Weights of a small transformer language model.
Size: vocabulary 32768, 48.2M parameters.
Architecture: LayerNorm before each block, rotary positions, no biases in attention or MLP, normalized queries and keys, attention and MLP in parallel.
MLP neurons of a small language model. Each row is named by its layer, matrix (up: input weights) and neuron, and shows model dimensions 256-383. Each number is 500 + 40 x the weight over its row's rms, rounded and kept within 0 to 999. Numbers have three digits each.
A block is one neuron, or neurons of one layer that tend to fire together. After each block is what it responds to, as a language model described it from the Wikipedia text at the highest values.

L9.up742:525540528520527555508503489491543443463479476504510474531551411534490573505427533520436524547525523497553475481497543539526535506544463554489466505500496557487576467522452544499488581451420596508479529531457519472522512487539471510577459560438461473498551519532526478519449530620473519490512459510550483462485531434528553514461418577497549520475418470531490548504428434512511501478538
L9.up747:474509541541533465477486555491430477571436505511505479526498480489489550521473543514471510543475585445533419493508586555491504586484500553497550509517466502502475547459509596570478506569543508452492510537336545477459520487464471549522497457488489520557628519498608503556525479597565508475455458518502414485436568523514568504513475501489540566522439555531482434472444485488439457452542
L9.up750:617557515474530602483532503540439587483534460495494442537559490479514467442483478489423537617496515458472511512501569448462480494446482461483536503494496525501511495422510532579401491503490532473480499507483502463537521496513430530471494505493494541462487424426572613504387518587541499490501519513479453542583482414484495497533471482480618612552469464556489473503455578534466472534501
L9.up859:493525488506539526460455544521494392462551511455436544467484481467471516541471487534419432489474511519528514515490536527527494555532498514508516454542466486561470502518554523512540550533462466506483477550446490485571587505540470545498501511431453553513460494466531526560481496542557545480458545428479469500457487509490551479464509507473544541554519470501510465544447546501535475504452
Responds to: Prepositions after noun phrases. Prepositions and copulas right after a noun phrase in expository text, especially "into" after transforming verbs ("translate surfaces into", "style hair into"), plus "are", "as", "to", "from".

L9.up218:516507573571420430556471437529451426483429500532507520493566498471503524490549518495479510489494455603515518506448483524494533547595548493534507555474490440586464478471531524499538510488541517515532545520512486501459523471546485508500560510538512448460564482459423484490554573519519519500504499481469481463493500407413506543437505460484455484540460557442558491491488556456441475443476
L9.up956:510452483525450520522475520579466418447611503468512575494573486458585531476468487561423560505540537495473522457466440559514507582477508551585478500459521441519446496514552495448469455568508479483499515529468515420532470449485500511550516498565488471508402407528424457540495575491479528440518499502498496583491484463515507564534451466522583484552477526516642466459518538404471464455491
L9.up961:540496523488491539502463474516474468522485527473500437544524410517448575461446486484510524532535495552482475528475446606482518524473571549501528511467496454521418446517513503478509525501548471517573521496535510483554510497474457559532544515550489454476520493492584480529485442458501531517562465485493481464552536422440494625529370533523552474477527485405587478481483515501474452534492
L9.up1086:562525461560525492529487419505466405480475488521476456494584428498503546495478472463518499480490521531518430487439445530494588552547482477539501482493499485505468540454486523525464500524505508488494497496546500531519488519505498477573521507475578434483503419467527489473503521460456528485457513466503482462507490458461586487504499470517544514510481480479617457445474520530426493498448
Responds to: Word-initial split pieces. Opening byte or piece of a foreign-script word (Greek, Burmese, Gujarati, Japanese, Hebrew, Korean), often after a quote or parenthesis; more weakly, first fragments of split English words like Att, imm, ent.

L2.up56:442546404524485433472499522478564490603519557463505447485480490483527539545444461455538469467434515563528515479479522464569525513545455568476542465517427519498481465552496428554422432415487503552455454423482598394488480635510492510612507462494451561547505457516507466473541455511547498512447459497520514540449507472482479537468492518537461442526399503402507475520505490490451494535542
L2.up558:445547445512503443472524483476575512491490580491474465515474464483533543539366433522526469550491529571516505556496537452582555495530484515491511452496456521470453418475544434569444430416466514537478469454553583470480481576551519521532492465528459556580588438506489497486531470505563505493437514449515549456508523486512487551452540562479469478537451545417475478494521507471441543528550
Responds to: Line breaks ending text blocks. Newline tokens that close a paragraph, table row or list item, e.g. after a sentence-final period or a closing | cell marker; occasionally "the".